From a checkpoint of a small transformer trained on Wikipedia: width 160, biases.
MLP neurons of a small language model. Each row is named by its layer, matrix (down: output weights) and neuron, and shows model dimensions 16-143. Each number is 128 + 32 x the weight over its row's rms, rounded and kept within 0 to 255.
After each neuron's rows, "raises" lists the tokens whose logits its output raises most directly, leaving later layers aside.

L7.down127 [229 185 111 212 111 137 127 123 147 101 119 104 109  78 122 129 118  99  80 143  75 130 127 214 151 142  68 137 151 160 115 114 142 134 148 183 100  81 137 114  96 145 132 113  94 148 130 147 129 109 111 129 130  18 101  92 133  77 132 150 169 154 155 183 119 163 147 118 105  70 141 110 152 140 143 103  91 161 157 152 124 105  65 185 170  97 136 115 168  93  94 155 132 140 125 115 165 105 123 119 104  89 128 155  86 201 126 160 164 120 125 117  87 131 130  76 114 125  94 116 154  67 127 139 129 100 123 168]
raises: "ture", "worth", "-", "drawn", "towards"

L4.down141 [142 159 147 132 155 123 118  77 130 129 182 131 155 142 161 100 208  38 119 137 144  64  99  81 155 102 100 112 135 127 123 149 141 135 130 155 146 117 181 108 120 121 119 117 150 183 160 156 132 158 143 178 160 109  77  95 112 182 144 146  57 135 180 159 111 122 149  79 149 139  91 151 137  75 128 113 123 139 104 141 142 132 146 161 111  93  88 172 150 140 171 108 137  84 141  85 168 113 125 113 114  89 136 102 119 115  77  49 140 134 130 124 128  59 162 146  81 123  53 107 134 113 142 157 170 172 124 154]
raises: "ible", "ium", "istic", "ius", "ical"

L7.down289 [ 85 114 126 118 111 112 110 136 102 107 157 107 112  97  98 156 128 175 154 147 146 138 156 108  97 126 132 130 129 109  87 183 174 133  94 154 141 106 162 138 103 116 130 130 192  94 183 101  59 140 160 175 100 140 141 140 162 163 156 118 131 124 125 190 122 116  77 113 171 160 194 135  78 130 103  88 184 100 198 112 129 102 141 145  34 164  76 107  98 113 126  98 118 130  73 153 116 131 109 168  48 104 122 199  76 126  67 104  33 126 136 155 167  84 168 144 175 152 101 151  96  83 160 105 107 118 126 143]
raises: "les", "ling", "ler", "led", "other"

L7.down145 [128 121 136 185  99 126  59 123 139 121 126  56  59 144 113 161 131 205 156 128  89 136 129 135 104 147 177  93 156 122 109 180 187 185  80 116 111 125 153  90 163 129 179 106 159 147 126 134 111 129 115 171 101 135 100 171 113 179 148 128 160 105 122 112 140 123 138  85 145  95 111 174 138 143  62 139 118  82 154  94 122 137 115  79  71 120 127 131 143 184 147 163 142 132  84 111 133  53  94 210 147 162 104 133 116 166 110 142 134 171 129 150 118 215 102  99 129 105  84 145 123 186  91 111 122  88 157 153]
raises: "e", "ion", "ad", "drawn", "es"

L2.down76 [112 139 122 107 105 149 136 133  79 125 167 165  92  73 105 100 118 208  93 159 129 155 102 157  85 177 139 159  93 117 112  96 174 146 157 133  82 165 119  97 163 129 165 128 113 156 129 137  94 171 148  55  81 150 117 118 129 123 161 124  72  84 129 112 166 108 186 143 125 195  74 138 122 105 143 114 169 197 131 144 133 142 110 141 132 150 141  91 141 127 120  90 113 174  79 182 124 116 142 123  69 154 183 141 169  80 153 111  96  64 130 103  60 150 111 125 135 160 181 115 146 116 123 138  63 138 163  91]
raises: " ", " and", "\n", "'", " of"

L7.down410 [ 91 186 141 137 118  94  73 140 134 117 149 144 103 171 167  97  82 171  93 133 114 138 110 134 134 100 137 143 123 167 102 128  99 146 151 132 111  97  82 124 141 153 129 114 112 115 151  62  74  86 131  95 108  59 183  93 145 133 122 172 129 201 123 146 105 132  89 114 122 162  87 123  65 158 165  98 183 133  88 188 138 111 147  73  76 128 141 125 140 114 142 202 146 112  69 156 132 178  57 111 137 156 100 138 165  75 100 131 123 113 129  93  95  59 132 146 156 150 122 161 142  79 137 137 120 149 144 156]
raises: "ity", "ities", "ification", " Mean", "m"

L4.down150 [107 150  67 175 111 100 118 138 138 110 131 150 180  98  95  94 174 131 135  73 117 151 121 222 102 135  89 145 181 135  93 124 129 112 107 145 127 103 104 179 138 165 178  95 112 152 112 102  91 178 133 163 114 129 128  97 110 160 157 114  97 212  90 100 113 158 149 133  84 116 118 137  74  93  71 126  96 134  72  83 106 134 174 130 124 101 170 150 128  78 134 151 127 126 100 127 120 164 142 118 133  93 161 144 149 139 145 109 113 161  88 137 160 149 162 119 101 139  68 111 133 103 142 112  81 151 181 192]
raises: "arian", "ical", " Succeed", "ious", "ean"

L7.down29 [110 165 102 101 117 161 133 106  66  87 113 149 132  61 118 155 116  73 188 165 148 135 137 130 133 144 146 128 127 144 123 126 167  65 216 132 185 124 203 158 183 134 141 179 186 132 136 142 112 100 123 124  95  99 141 149 129 146 168 119 182 158 117 159 173 102  98  98  84  63 145 129 105 145 111 134  15 121 149 161 170 175 160  74 122 150 129  89 108  61  84  89 149 127 133 136  97  59 122 136 159 136 154 127  99 131  90 190  95 128  73 114  84 169 144 132 140 111 110 162 141 111 126 127  93 148 120 113]
raises: "d", "di", "s", "a", "to"